Weights of a small GPT-style language model, trained from scratch on English Wikipedia: 7 heads of 32.
MLP neurons of a small language model. Each row is named by its layer, matrix (up: input weights) and neuron, and shows model dimensions 0-191. Each number is 500 + 40 x the weight over its row's rms, rounded and kept within 0 to 999. Numbers have three digits each.
After each neuron's rows, "fires in" lists the words (lower case) most often at its 100 highest values on Wikipedia text that the model never trained on. A number after a token or word is its count.

L2.up487:539466487549538544522519465517502498504548447474598462522487506480594516488461496461500556577479550491507519464521532558506508549452561464408491450511546424460461546494415432487509477417502509552524560544455451485450509482469482460487510529610516472493507482514434423512519498533577502455513469502533382515479520486449503496466535528568444472549539486556498478459547518518459424531556587525488506445448541476478538508498472570492487519457514496520478444524523418467598523487529577549471514480500508511455497477500493483442550518503513504461468522485546497582516516496512526514
fires in: "is" 23, "years" 22, "year" 16, "edited" 5

L10.up263:469501498565541438479471495440510463591518470478448484473365488411546521502492537461574505489546514477516498472475585537515516569550478538555567480487528563479522520477510466544460481524480468405492491499559546518504536491555618489494516494538557529401501521556463542481439472474474486464536499523475488493504431506473517474552461462478446443542525426502534478551391547539493538477496499514490508561540533508504488494518525515458518582422504616530501485469481535498497486480489508533500489471461450457482444469474497462530480509446544431578456473495511461467448489472560522534
fires in: "they" 14, "are" 13, "can" 11, "was" 9, "is" 9, "were" 5

L5.up857:492448501579484508523517459507535537502503453525536517535479483566452491547620487579460528468484468500545473463509497435513479473570525486527545485460502520518548504462552529534510504545525393463466479470467476487521507498490511454523599443505460503599529551516562525539404476434476469537491460437477558440566492524555536506478508542459503567486498457515504535451516517461420485469532476513486454445447519526558505503474479514513489529480473439436468500513418542481520551479500493484516552479522511502583473517460421535460491448454453580462502551534511547566518468439484453499
fires in: "this" 20, "however" 20, "votes" 8, "chart" 6, "raised" 4

L5.up167:495541538476449453462547515566447504502496497507454514525465514498497435499555536510511445554473513582527553524524469529399539538502415528524504431497463505502517477514544504526487432480538476455557524468486506477446489469528536570511503509468494557568461432468557446451510485559533523495449481502565531495527487587578478508468485538531473556450544414511520547486486570407495472514482510484539414478437534487444620534564536516511487500500473520458512488467492560534509450461450497532502517503580498501477486474505489485572538452485577499464499487505479408536610535479474501457
fires in: "none" 14, "announced" 11, "now" 9, "non" 9, "massachusetts" 8, "still" 7

L2.up232:533480497529452569476517432510468554536459485419517518439554387561415579508472469469510504521507488461516471562504473532523528449531484524466541519504515469437496502525532495448501518429495468526435520469496572486551452452556517494462496517488519534473547595493468433410442477490531583534428450465498534473484480409512543555497503484471527492523539485545560511532516571517488442505570530473558468505461478483473558588526502496486481437449546544512536427529481446586497514507471534521503518529539490466486509519453509504522484527496412522568513556449506473533484483561436483497
fires in: "however" 13, "each" 10, "although" 10, "though" 6, "thought" 6, "average" 5

L6.up796:503517445517539513520569506532478485440494475516487520534509511466512524463471491515569584520511578502522537523515569505572498497524470469512509446433485441500452494444465490561546458517457540521534495465432526480504523519491604498511510443496476533491486499557398550488489510468505468535470505469494499465483492541515394494551527543538518470464515500482483472548533508497508524466502491554555426548545457443480485560499544486528517478578531515548526444548471471495477453509435423495572534541510544419501521395437463410590596449488487513497547530556461460487438497469501428509
fires in: "of" 37, "at" 16, "ottawa" 12, "other" 8

L2.up193:474507427509560425438421424516493453461518516594461594532466489385426527430495499503528461556468554509490540489502536482443461442455476499501556467475525449472477471503513480487508439408559495486545465481491459505484449440509528501539505456499529472495436410482492567454442571458546542501542510527567446524494483478554487496483507600561445464560484523545456485431557549510483577450571503543503535487467558488486519489509514553464477515574453545521494529515523527446527507502546552488523515498493439520458472487498522495555432445553503494440546534459489455498438494569475496526
fires in: "january" 18, "government" 12, "its" 12, "guangzhou" 6, "japanese" 4, "july" 4

L6.up726:557495485510506456522430461464450534559482536492536479518497422503486557587465527511477483515512509441552558539492508530491475485501525501465422520495527494498505505475455471466445488436519548465530481498420559577580495499502481551453534520530471468531524563497439555545557506485528529548515491482577564464465545511568477539503556475538510568485462505512517518435473508486432491541457515466478570526416484495499443528505485545412453491457551514531455460486445523507451517470459498409474516454488485466519446470520545490475564432472468432505469493484464544573552562510520447520
fires in: "and" 37, "also" 24, "was" 19, "who" 12, "became" 5

L6.up711:543546550497539458590445456467507550494570589481462507492467507538513454475514524516483565523453521581467512483529428448469521513520482424499501578595441518527535529573532519503505535526490479484565548553442538492493489498513486564529533503489531460498510508532494488401438490537496401528444526520512453489512477553518549474462466517536457595486511442530466548445558504414532507438480484520460502529500465510439491446524463517530533457498524429473497499556497477575522447479447534533543468541535451517512522466516560471519563466439540464500526501526533532562466500486437424494
fires in: "united" 44, "units" 9, "unit" 7, "following" 7, "digital" 6, "work" 4

L2.up273:490480474476525459480476521504478490529542470425504477596493466504475528529525552485492464457561429477477465520509553517497507513459482525411479431514493567496535521418511413481433435491492506639475488510427457518493418514552471499500467508488523509484512561514487471561390505477433509488453488451481498532499500507505465496440574569544452509512576494516468508454529534509471520455500450504576582596504411477555513473487526477493509437524547483551454532575467437551525542534530525549546480581552547483439476480515502535513532499513528504517556450485524481470495499504449477513
fires in: "have" 28, "him" 27, "however" 13, "himself" 10, "has" 6, "how" 4

L6.up144:464444515531510431524525429448584490503518534519557494474503509518452582461482458461424529533491502499543547476554496470454514468498482572457479465484489487497424553498432502556505489513538527466482490536491520462537546515499465508507477544543507497448540497478491601516480543474447522581467552429472388521539489502449474520469521552497460498511528486496503462510505459516553480430432486415477602441493561479498564482509510560588423521455516479517570457507498532505466493386554544562539540487504547511532544466455428468522556532557498524502541450476532521527523504439446505510
fires in: "and" 57, "is" 4

L3.up688:486501461402569495544483384499499467530542466493527486496545517481511508604421464420543452529420521468575442478513517546530435512601505440497538539479475465518483508531475493456488454520544522527476497548472455579522491499491543487492463446424482524530486541486539617490514556471526496578520502510529498483476495515524526551561465595494450452500521532565459499481430513511491463528484494528502542576528529458533475514509417465454435483558528575476516509457468509586453535531506467508490435459465440531451472501490511465561442491473524564460497542492517560541514502507438503498
fires in: "was" 71, "been" 23, "became" 5

L5.up721:504506455545520478534431502542519467475438451469555396552566481450573535459513540527511497547425496525564515546476519453461455494490431516426495573526507513536515512531452457525483460423503579513518565488475442427510476502493564504485471500498559522478517535454460435539554451499488558476514577468477497516508470472544414534480466504528480551547530412473469505494439514501496506511469464504542516498507445519535479444548513489517466536508559528562493430471493418530534550534478500493512555502578508469528595477505442574476415537553488537496535538426512463507511533491438452526
fires in: "many" 16, "where" 15, "however" 13, "other" 7, "any" 6, "how" 5

L3.up407:530527460474441568516554541458485482523537546482475450504555502411437649504459537402467464487522478444544514480549494543425495507497486510462535439477560534564469560492495448471460521534490503452606511533529425514511469493508498597450533473488471498487492516500487521553451504456502571474573479538451544508489511507410504487525454493488415529504486495457496516438499509471452545537447468449459497581474459451503507479506440468491511484553460521517617512551525491421545509506458529535501476502518460521441512452436518457502519511483525514441548473458552513462500475500508491478
fires in: "have" 39, "has" 19, "had" 18, "only" 13, "total" 10

L3.up824:544489566472450475477481551584571533499536490464526456413394456460473492488525482474398475473546512533532533505528445550472513457517510471459493498484495516417531511524518463521485576529505511552541476493524560531484489474502491458483462519528453509503511607399491416445467469534542373536538482555523466473430515479483476462521504538503489528493522535501477479511501544471482550476502538502546503566495559561462510517474550486468457516532522483469488530484478438467478481483513532479524467522512516503497539384535424478477572516559510509490574510452541475499572453456492553582
fires in: "in" 31, "united" 20

L3.up797:558534554458564472512522520612523460530537411478509491454469415507546446514542504484486543535484521535552548525528528468559493584499487495485543498556484507419493499504477497456416516477446529551550454468471535525519455516484587454509483537460542570492427610479497464512417476545510447500488548554542493416435474493476522505549430517545492438501466557556530513496512468503507467443544496517490554517606541544493448472478478530486547501429587548500491505507529485480496525533474521461530415484510455483507452491489535478488560500516497469444462526433490520529514549544449471486
fires in: "in" 82

L10.up457:477497544500524549516415541476520482499500544526514444613460482532453536515509463499531517523503499417463523471518531510508555586466515515574429484412513579488530532519456403521415448500525541422524484523505415514490494491526408403468508519457498449529566476485458485497486538470509479510473457412474509524484524500498529556478496552540481491496484567584466546522534512560504452538469519438523460533499494438529510496448532515512525514431501545465551499495438513500495434471449464536435534536513582507450460545541566533456493526475450451448472524528470530475581538531534531530
fires in: "was" 28, "is" 11, "has" 8, "had" 6, "did" 4, "announced" 4

L2.up619:489451496521498523433572527469460493437482462463469508501464436509494470518543502512482541462576451513549490522567455485498536508516445568469494505498613519591556480473541480403430515473514481462504520521469464431500419504578518523514533462552503550459503506506511465467400433501552473517503527519451511540472515489489496483490549520454563475496515446491562442495490466535468481429528499438488507557482526488451523518414490445500500480443466513549555502512468418515497455543534519559508457485544502452461548474453535519497549482506518577514473548454409532600459484434485559498
fires in: "have" 39, "had" 19, "hospital" 5, "having" 4

L6.up883:530562482450537501528530538456480432554524530490518524549525486533493525422523586534552505488511486540520545545533458526450479473561464420498580553454473511485536467532559477507477503516534491438484503543512496559492469404510551603509489451458460533439438475418503497515455516485498534485506457447510483569534492501583551463400506469531461462465436489501513548406568504562510530509535514458536504493480551505517512477486477470458495467514520520434517482446463536532541522429488476584451481535491510463496504522464449484486533554490439529435564524513533530469528554510472480559
fires in: "spain" 11, "united" 11, "june" 11, "december" 7, "university" 6, "world" 6

L2.up9:516488521534508564505620486458488424478496468495571476458478545438527518501409507444531441432541535477472454552537485492511485514483533512442465396397548493511475523472513526500465509426514466603504539504497519516513522527461496481528424468552546500519512471475515503446476476475438552532513530521540547585494548455416546498477487456546397463534474498488537521458544496499482437459478560454517479541459558533502560478507470486515483581518503510605463450461503455512468444550464502489434523513483468537517580476451505507483555573467514480501471563538513563569515483568578495499
fires in: "election" 18, "electric" 12, "elected" 11, "is" 6, "electrons" 5

L5.up571:522471530487489497581537567465494428560474512389546505565463513508414495539431484558543571471482484518472456467508502522568477592578481488472532483514479468474587469535482554486481443513458549474467558500493524463518500514480550506494518421478515429490499566546605491486494497500482527514448381497460494560427537444507503499552447520493450500522554515550453555481458494460510456511505517506522509521421567500532475514574492483508427509450525490519453511573542438480474511532530502496513494547532559502528506446469441453531509512509499515562498569483555504498441481501519477483
fires in: "this" 35, "what" 13, "however" 12, "who" 12, "which" 9, "now" 5

L11.up280:449453579545547503558532483489382506549473538569532480545397476497497487549516549446476452489587498520548498434495502517508516471472459520534499490490532518423522533495448475489530467489433515477479524513496475550467533484574480479457569468494600557494512500486532517545463524493519543441514520474506570556509493492506532479486524513466496444480528405507550486521424525509493552503432602444568513459496499458528529461500456500509536518454516515488441468523495476477391511474447480481414494513493613528437481497499446440532438530436507474552512517511492510477551500533439460487
fires in: "is" 57, "was" 19, "ran" 6, "as" 6

L3.up881:462525477521474458501524480423492540479524487540553564491532459481517579462557519471532558542541575487543499531446471548558449468494464492458508493506520558552479517515447503539469423538493496458532521517568487488563465504489401499429443519522560499474515543411501527455495499508479496545508559508465412412487506415518448514516536506450542516492531414521529485447546452459471437470479489472466498452510574512435500573514578538454553499502487497520505504445559471477499517436447437511508454539497489474548540472528400546477438484534523454538462497535535521539545527595588486481
fires in: "is" 32, "august" 21

L3.up410:551514515462570495504443523492472504501552555465473520533518551481482475594515536473479447537500521543505495501502519522563508463537486479500526566466542471414467468481483504463562560506500554508482509594496549537503421492486520522410492450511487516451437483528559453477501441479567519519494513434521481498472487511510525474510480515532438435509399519517516526482522499515457488499507518576517463507528537467543597467496499576498486556498566543496543474465530430533443479494469452532541495409542461480473481588535437458588558521448447568571530453445432390535476464524484502502
fires in: "until" 22, "united" 12, "unknown" 7, "units" 7, "unit" 4

L5.up151:520514464540507553465523448429490525445502548464477489434520528507497489473437507599547484500541447515435505542463536483454521512444491508442465444538516473512534551588461457543515487508515441526501538533523548449514437439513501508535516568516366540517498486512464488451510486541472481507498492423524499526460487500484469565459452467508476485431522547481414428532577394537518531513548512456465503521479394511498583569533489477487527496556493541504537555494465535467564484441491527501579511460463516478515519510493457558431492515493514555531608531446522543484443581451519475474
fires in: "october" 18, "august" 14, "information" 7, "early" 6, "science" 5

L6.up786:520487447513493507504504468477537490468477506468471453510592484505510540568458512531497586448500466473495633459494501488538503487499448483497555513536446573486505518482513478437521460525495527463427522509580558433552540517509520587482546461556498479520573526510510494504474444537436380518462553543530521517457533558546416492498514555467469519495490476458449493528546489478522401488416495609455492465472513544572466524505488464463523443486445539528503471528559526483504505455468537456519572500458409553445475498501488501491507449487489472539477537497432470496549484524480512502
fires in: "july" 26, "march" 16, "april" 10, "june" 9, "october" 8, "early" 6

L5.up785:515495446535461471516480566554534554534530452506472437467449569402505468576450495483449522556573459507561540495519533485470509504492503510506483449571488531470483491456482538464471507468532479516525473502445480489463497492524558491510523478476515547529490535432443565449480461491424534509475455499478452526450516581512453505449489430517505505579452564509468451570568471530473513473504544586451534564439480565553504456500534557570396487471530476511489496507535557549604444524500556513455502445443496474550515427540481519531554562523481489492511504469510464487539552536462443452
fires in: "one" 26, "and" 18, "some" 16, "each" 9, "or" 7

L6.up515:517446441524593483563457468496556456496606492515486550501536423490482469526536456509537471547504482557489518440513511527476539458479493514485457560454440467434487537547496452447500494476495457415507445531546532533538501500488505517549502432465475557420516508475540486521484543476525521567481524485494488405423405517443412535510522541522475499474528406479524535495553524544450437448506516544584475577543507518503510572466547529481520474545517503529495489498525502523479463489553535486506519537485525486553484517544524464504536484541491510501560463455515547469580489525477438512
fires in: "june" 27, "of" 20, "during" 13, "july" 12, "january" 4, "october" 4

L6.up2:539481543551465427500533566432579534527508507500472500440498543516504519538439415457548502452509496550570468483532541466492512472541480496517498527471500491498559528566517457490444464430544521444521547502484532519536486524523414476448422483461490494570495521481592469457565439574462443516516473588502504487439585546473497437466470529480485457464469500502435515499531578516491555532412431504559534507468465523471556456480507532558446505504535530516444483443572565478414569540429491518448518505514480500563414474508448479553471444499470470488554536513553479574472498495547511513
fires in: "a" 32, "one" 31, "this" 19, "each" 6

L2.up302:507498503520462523523460488556563584506460501496451523494458464498484451510441512504485485399505553497509520580553512533503513529479505512517452525479548461521501469499516475493454514526513538482514459570449567535447453531462513491562519566507432458513512474493567493499459571498512509543521454484561401526449524459516442440430468525519478405518541411525495506493498446550502528571465492441467456548540530565608440494434458488475527543556504472459552483494412574481489518506470515453516515445547533533478515545495551426424499483461486500441477531575546518501541502477509541529
fires in: "league" 50, "cup" 5, "kentucky" 4

L5.up657:466584481529450579573488488551519522452405455500421461455411486526545546539509441501553564513548590562467524474436512481441480499513554422579545522527492515492432501488508478452537552450529489505502595497490568501459477502542481490490424483513511568507493425486489510479498500499487496564489474503527448563464405527524501417500541490512559518503521476497451577544537492489522481553497545506530448506500475492527444546521466529525548507526492478532558551471479497515413445502426453480510571526487455454485488469555469484555488520468473557436475523543479441499499489473494509634
fires in: "other" 24, "ottawa" 16, "eventually" 7, "events" 6, "event" 6, "another" 5

L6.up829:523436541477555500467417511420442425447537480499551505548526496422510520515440440450493496475541535457566529572507479561466411436467587518560467501533505517481482519390510453508462476518461458488479505485482510472498436502538502569491545484538500530504521551558482476528462492551455548500418490468488614471487545498484498408491566479506472531471497523532456523492507487571502519565470495481528536514447541519482500502457493503407495571499490519500477462493467577527494535459480502475525499507493522446521421471523544566532591469494463473507479508473490588536562504488498476510
fires in: "he" 57, "she" 23

L3.up481:478544521425477502578534570530531478460495464525445544461486520502521532450502579496548485567578484593547563541526508425479469540481467519450488502560518424471483452476484512545427464547516448510466505492478484579519566446518487466555499535575461451492541503532480524492508489507490470448473497461544528495549490508552544538579504506511552485445470498509486559459583503392518414467524458509493516453475491478501575463542512465471433527441511535534532537551560485543470506494493532527458564447449490454524495420487470441504481515459570521541486470554466391531493404463455496484
fires in: "none" 15, "name" 11, "season" 11, "now" 10, "non" 9, "nancy" 6

L3.up505:512492472432527476518535485398504474531469498504498567522534497490485584514506536526520497483590555536530541460445461494476504444535388409527481512488460552472470501556533492378493523432536538466481591534528540491574475516506510530566510485427512534434570506475557506510489483465470463541549501446456491492494485538488526559493564538488441498501449488499422502473545446525509494490513451504511474488501540470488445515533479456478496484548454476454493509532524459590546473460487500494478512533546466487537453457449459524525484373467510516447522563477519505506594515513517486467
fires in: "august" 24, "december" 22, "june" 15, "november" 14, "october" 13, "march" 5

L6.up178:519512486476501484513547493442499466471492512428501455559510481486472477507438498440557486490564523497483531497513480539523495538469494516597528433445519478460438508542527487518424450525480516466472526539508449514485568492511564536464572514518536484466557543523536522507474530440515507513516414583445507491412518489529462489492512442536483504528564528539484499519489440515550478523465513529524500605437553426503530475589490629477486468453523528493474418491508589509423574477543498481446510492531510485449422482456466515413532460547498470553526510521565462521427467517502507511
fires in: "would" 19, "to" 19, "not" 17, "they" 17, "could" 6

L3.up662:524526523562506472502490500485514491575415457572482501423512492464514502486492498521400466421542463535519481513501490466483485477513520473468548452443561477596460556516415524547490418498540488521531463510433549524515521395489538544518476461540529528508490469499448471501441480512561458515492491534454479507471482470435502578540500543574475547512458446524460443480518488490613549461528462494494444553491523458467392537500479532507494495496506482524485524508467477578459490470505457575544462518500452525527502515463481495500505486555558594580626475490535527480478544542417485516
fires in: "of" 54, "regular" 6, "successful" 4

L5.up204:572507499508502501559444486520506497503516451533533539518520521486488595519504570516507480450492483454519476497549497520459473470498470461505461583552441466454532431510456536483491409501384502411525539521473465484460412547543470527462510525509503517540551432471499526496468522420488482555465505498560523499470501449491518488486475536440429535473544481504501486546554532399471454444574477498559468489495436491529488498534544577507508553528571453462509522467495518474466462501467541570533556594526461530537500461530455471460523403516464527469548489520455491463466572500526512530
fires in: "which" 52, "who" 24, "while" 8, "what" 6

L6.up300:517507576520488474551495579456505568519485535530571420506456536563470464558473502573460460459499487515540496605552460529463506537469496538495493467530499499449446546589432487522460477465608445508471516497463475439593524453451546535519525544526508548579452507442433463486469514482519524497471462526532442513492470488519434558462479508467510539496467538488499598518566445447508437532505525464526485461494570522484562467530488459544484501496424479566478458538544509506462494500443476514471518414571513484473487524505521518476539534483515500473510488492475463468510451511494520474
fires in: "only" 32, "one" 8, "each" 6, "although" 5

L3.up440:490490536536500532529531498478430456484532538465549562492567464458510515492449466499476540501520530482525532466536556516466532481594452430545480521468496463499467522477407431521487504489478568582531603443501545548547552462396461450552524463494509498470527507512455533507522531461519497492524521522500503470497463529479503494529578525495597480476452502573471521412444533530417533562450522477473501591537473387491492433532467523453502552533462544543489529487546524479501456516466404473506496569485460465488478487535514505480519476539506493493397550518529523524486464419559519421
fires in: "as" 35, "became" 15, "was" 10, "san" 10, "is" 9

L5.up503:461456470460479505540491537496554470527474429498521509498437522447555506521518571571490478531529538460431503438514501491457539565423534508554506509560551529479497464440451519484569552470489499425535515494436548519527534450507512491444450483448538532473503542482480425502512445455495481464458467498463491500500540526475478487517549534465474422522524463493484475466499487559497477511448504527558545491501451511467513394517515528444418476482523558572469483512506476562461497476503571548496431462521513512477473472483455489439572549503420605529382523477470558477484501515574505526
fires in: "and" 77, "there" 17

L6.up49:590491454526404445574539509516527438431518552492546525533521576507540541591439534484484520484519515449507506528454534505487421599552546568453524440489470439451494499474472479571465489449514511497571533506466497480509481496513580451492510433446491498472431556563543439461515416520467475466515523483453496530536529498445473450474525499531514476477485504431504494448505536524471499477507497516518504562564495554500524535446466532521471561502533489589519518523516533499537514535405470513517594563523464511573551522445452473547549500542443509478549459507494510588465473499499452470
fires in: "during" 15, "after" 14, "this" 10, "while" 8, "some" 5

L3.up127:498526522559515483567558527522500499435437531500488456497437507475452574517508416450507481523534509536524484482514461553483444583453471500503527460525463466453474481553510449452436465546538484503507444528544485491548470524517522474487511429462535558535496544483580466443431497508446501452502462544494473457490548569526452540529473488526466521504468521541492556547461430525489512461426493409510503447508478483492546503533475490443500498476501501406511509526528410537517506556504450487472407497579587501512496474430557524555558443454520509476495500482577500527543477473570515485
fires in: "his" 40, "through" 18, "on" 17, "throughout" 5, "one" 4, "only" 4

L3.up727:489503563573474470454516504505527386504465519516525444512575496492452534498423502423512508508477523475513492540551472555460498502458523554544542541497496540487471467430454500467477580449510497482537606516490414520452524541539450541526491440553482525491455509508526512564457443468495465562581517483507571552477458527514524484456484500573485526478447497556442464487485515462489491490540545511600483434437455450476463504468442506457500517572492449499513464576465498479460554550535508501580516468516500531511511403491540501507501435554509416464479501505484471541409474496439521426
fires in: "she" 28, "group" 12, "when" 8, "green" 7, "he" 5, "great" 5

L9.up194:493500472491464460470622491534467552507460521471574504557545461546511486527538521435501541524492482474461444569498554475492502556506450515474514495546560449505498508490522489566482474437491499431530478485492511488495502532501464557530512524445503436445500557479466627486506495461402508538520462456548448471552475547467534454496515517559501526522515540519437486526492470467462413534499484480494527463502489584510506452419416508507448523487536535451501411441535567447500490564517488586472508485476471486491522417459431470517491430559447490495496559514488499449528507481623509480
fires in: "and" 93

L6.up813:491461470468603437566509538498392502480447495523511502604480528471429416515489479517466442496501470515489383519528465529461503533512573504518550504528458566484514540568577462521449494478452498492447539531500512510458535507421539475478468522499523485501384550530585565518489430494528491552488465433442516476491505514524505604456441462538496552530507520542436552523465521503481522494437579484517506539456484446517508509495490452491421484453507478546507497518553480487510540491505506467465510522502548458445487445502529547502539565552503485513477508559496519551416515578522492495
fires in: "which" 44, "who" 17, "what" 13, "still" 5, "while" 5

L5.up211:484561471541552456533522576480485497499521526541421499492454420531524469472497499494427508531463497481505470421589547464509444507517501523437477532498540545495493416471488480484492514540576509519515502480389462505454467462560565528491484541467460595529434505508516560493492505483488446553471488533499513601449461526497503524460513497566505427451566493491506559494477580537506479484501458456481501510544500539478505435453469499475532490451581598466535450523531505476539514595496482485589486465513488514483533547522546526449453504522468499496571499425455588595439520522492530489
fires in: "had" 42, "have" 23, "highest" 6

L5.up333:453489506551459536454469487475485525480463494443516496448492501572422467537482436515500506498487451474468557518526457503454512493527501434516518500558515430476454574526447468508546481494498559533503471397465493494537498533491513527636463452509467470507541500466462491520475481488529491494439519563499563466499515499466545478485543493528519552510448463501490475462591476558516504538553456462494531530565561500476413440515480563546467513521525521541545482566528590521550441418471486562450460537456596514494505458498529499526504467573498527457555480490430533464526544549454509474
fires in: "of" 33, "professional" 16, "life" 10, "draw" 6, "chief" 4

L3.up705:486476484450522500550468598468544496572503499462485541516506515504456469570565513487571476429554550447477478445494547499454447513500485473508483501451514557505470490589516477528479370448510441524566516537469479498534492476505470573562476561521534498488600458482489570523443462492479519495515454483449532514527580499466552400509451545466491537435564481498441463535474517491507535554457497470516525621495519492514508519497408561500497474500470503479556521462501516434509480506448508552503487496567484464472424474466503451499535500556557465449539537476571508516432474532542536526
fires in: "had" 42, "has" 35, "could" 6, "have" 6

L6.up850:401525429497552410483484514450410465493510526555457541501462553466554424429488607513534490495491451481552541469452530488480489459426518507510508502460610481499482539505534492467507536524515530490482486539468462496592500505425483502514533466499540531402484485445495501521428448528503563442452509520521441475503537533528498484526521523463505463472542514522534475502501621477522517483542522544459492528508525458518597493528573477442515447473465541506507513531508513512578562506500466509525462530566444514574525503485501576505593543484489512512527489498505464444464420517537516515
fires in: "s" 23, "local" 15, "several" 12, "chinese" 4

L5.up170:460487484469486549598509493501457522585448504537492449517512484549444513449470487470498485475451583503444469581527554529479545513536511507559537494457531521463547524499518515500541473459482458576517494516485469544481476540500525476486506545480510509504424509599526521415481485482428483507506525414531491472497504436458533508532502487566428469537498471452523547574417567468468531526513481437537440455464469466533535541468526540497510486580497446459537479481438518491547500512492484450502475433482536526534535594443427467444499582472474526456506489533500547492536493473478465551
fires in: "local" 12, "located" 11, "total" 10, "candidate" 8, "location" 6, "kentucky" 5

L3.up882:483555567463460471476584477377479511553623492518425520459458542516559461467542488488535542453478511488503472514497539525477580473519512480559518489528472530511464490496558460457518457414493477463408482589545471551515457533542464538454454509475500506466429482494538502491423454499533560609521483480471461533493502570533514502526464528522469506505438511519468516524510454466510545465568440493528493466492500546577551421468502572500405455441576473474502501527470579522534545470523468520433538426502534495447497490513478489503503594509458506508527487551476526517427500545493553489
fires in: "university" 27, "december" 11, "pacific" 4, "density" 4, "pennsylvania" 4, "species" 4

L10.up701:468518474519518552515568527502529456424500532562474523447462454427519476454546524517506536606462525494513558417481586469471549511440474522505497529426544449597543475527493537512572497463484518469429537549499517586494557493518484488472445495503511524546461527484471502477484536524545494545540508503476484556513475494538463557508442516562415570510580532452477471490477491484506500476489532471487472510401509553500506524546550521467492445549441493465505511579541503444413447469544452544461471527549487557510484551483451540406450558595461515506483450473555505464503517488467488496
fires in: "october" 19, "july" 14, "february" 13, "january" 7, "very" 4, "highest" 4

L5.up327:452477484485405523496433509557441441537421602505479561457520465552441566533483509522512576537501473499474476478472493548486516501455458474485501499519472533513580522506515509507457499444513460423549506562526547509505489514504549428463531509540524526508451538502465577424441492481500554543467447506546513447556453507575571496479486521472506515535558529522520489512525479459455458509505486532451517492517494485365506461470527488536449484469485486519531488539546484455529482523443494557545495467495401539550503553522442552571489503444456496518437436373484568478600492515534493465
fires in: "and" 75, "total" 9

L9.up429:488451540607470465566501459523513544509581469532479491485506529512481489524502496521435525472431530475514524504467502493565459577505572507459537531495423495485480524488495508485513462531506516495501589419472513511490431539570559506516584466464469537470441559456534553438477485534464511523531447458519500559517556514401450582512445496463484538544513481480451564451494521458426450492505530491600459501501426532486497519462519471530455567525520454521505513626504474556557490541503470506485464532518516454574553496522462536521480539487537536481469539511490417504441496502519518509
fires in: "because" 21, "after" 13, "during" 8, "as" 7, "on" 5

L6.up257:536451516539439557535464490492472431492495528539539437494496580481525465514433462472457484481533481559518475485485523495561500552545539600474496541494515500549594506505540464574419547507488538520534522484448437510413469475468480515488441506473514433575557547511501483506474465428495496583490430467422471549399576560537509472517508582478532538503465498529487507409470447489464538496441523489523523524456531544521508516475465493501453457469517433502495522496444497510525523538504532450523578502510552478518540397549436501492473543464504551557457551566495503460505509480540452493
fires in: "this" 20, "but" 17, "although" 10, "as" 9, "not" 9, "however" 8

L5.up767:515493428495505532546551540521522577529506545457496475526524407529525507515524476447518471526523519462548481457516488510467512553511457527500468448473466424517490531502578494473507498504486563467521509489516469517514501480501481544390518520508515496481621487468555540495433431464547437451485486483550495430488491481501389458448505459461507572486492472579481578519427501493516510525485510515449495548506496520532483500536542482528598516473520502481421505507593531433501531562467461552507509471454515570501477416411522530485464538472545487504446559457534395469487449465566539507
fires in: "would" 20, "after" 15, "latter" 7, "could" 6, "further" 5, "silver" 4

L5.up585:507487488536470470520510510527447517471494569503471553533508466519477459557470499454517428477479476464523503494565518478438549525545511535537462578413430462473483508522467494450421416491520477420510515523446497547519560562527504589485501456513546507424505515474484486565557433539573514502477557512484502491497555517440421466571586418533558562465526507542440533461471492522441523545558501498438494551475526477507482565528524480492457524495524467404527426503487460509439527468554445568515495506517530486517491397502562587447537466530447512469551542505489464529463505441490502571
fires in: "who" 43, "which" 22, "when" 12, "after" 11, "would" 4, "since" 4

L6.up426:505500508473452437492507477485540504498508554468503507574467523587466508496507487484460495512516490423523472420596565522472487537526426513456469514524505478480523584509551417460465434492534493479516461498503471502513380485459525441515521448448483487476440465480554471506516460488467545469493512505473483478491504426418477430515505482511500416501460464511460461449549534477471493518502482506558532494475432491467562409518555443582541573560499479506533555526559528454538538511580558494520547515532463582585507487470559504439534484551454491466584507585473548511510514469534493479
fires in: "this" 37, "the" 37, "one" 7, "that" 4

L2.up186:541544543477493509541449471501542479532490512463526552558492515519451554593505596507479492483484504499455562498532515467509528522514467510534525630462452487474484501498434433482484500490485513503553539512449516465501452458486543493434527543503536455481506399495552562458493419463440557428489563522502530438430567446456475510474543535574515509460499520515554486375514518466495493491543483528558491518497539404505494476545530569472472563480519443452529485440546517532440432495528419472576515478453528468497460487492441497516509475478474495523573445515465537433461526505486529476
fires in: "until" 22, "who" 12, "which" 10, "units" 7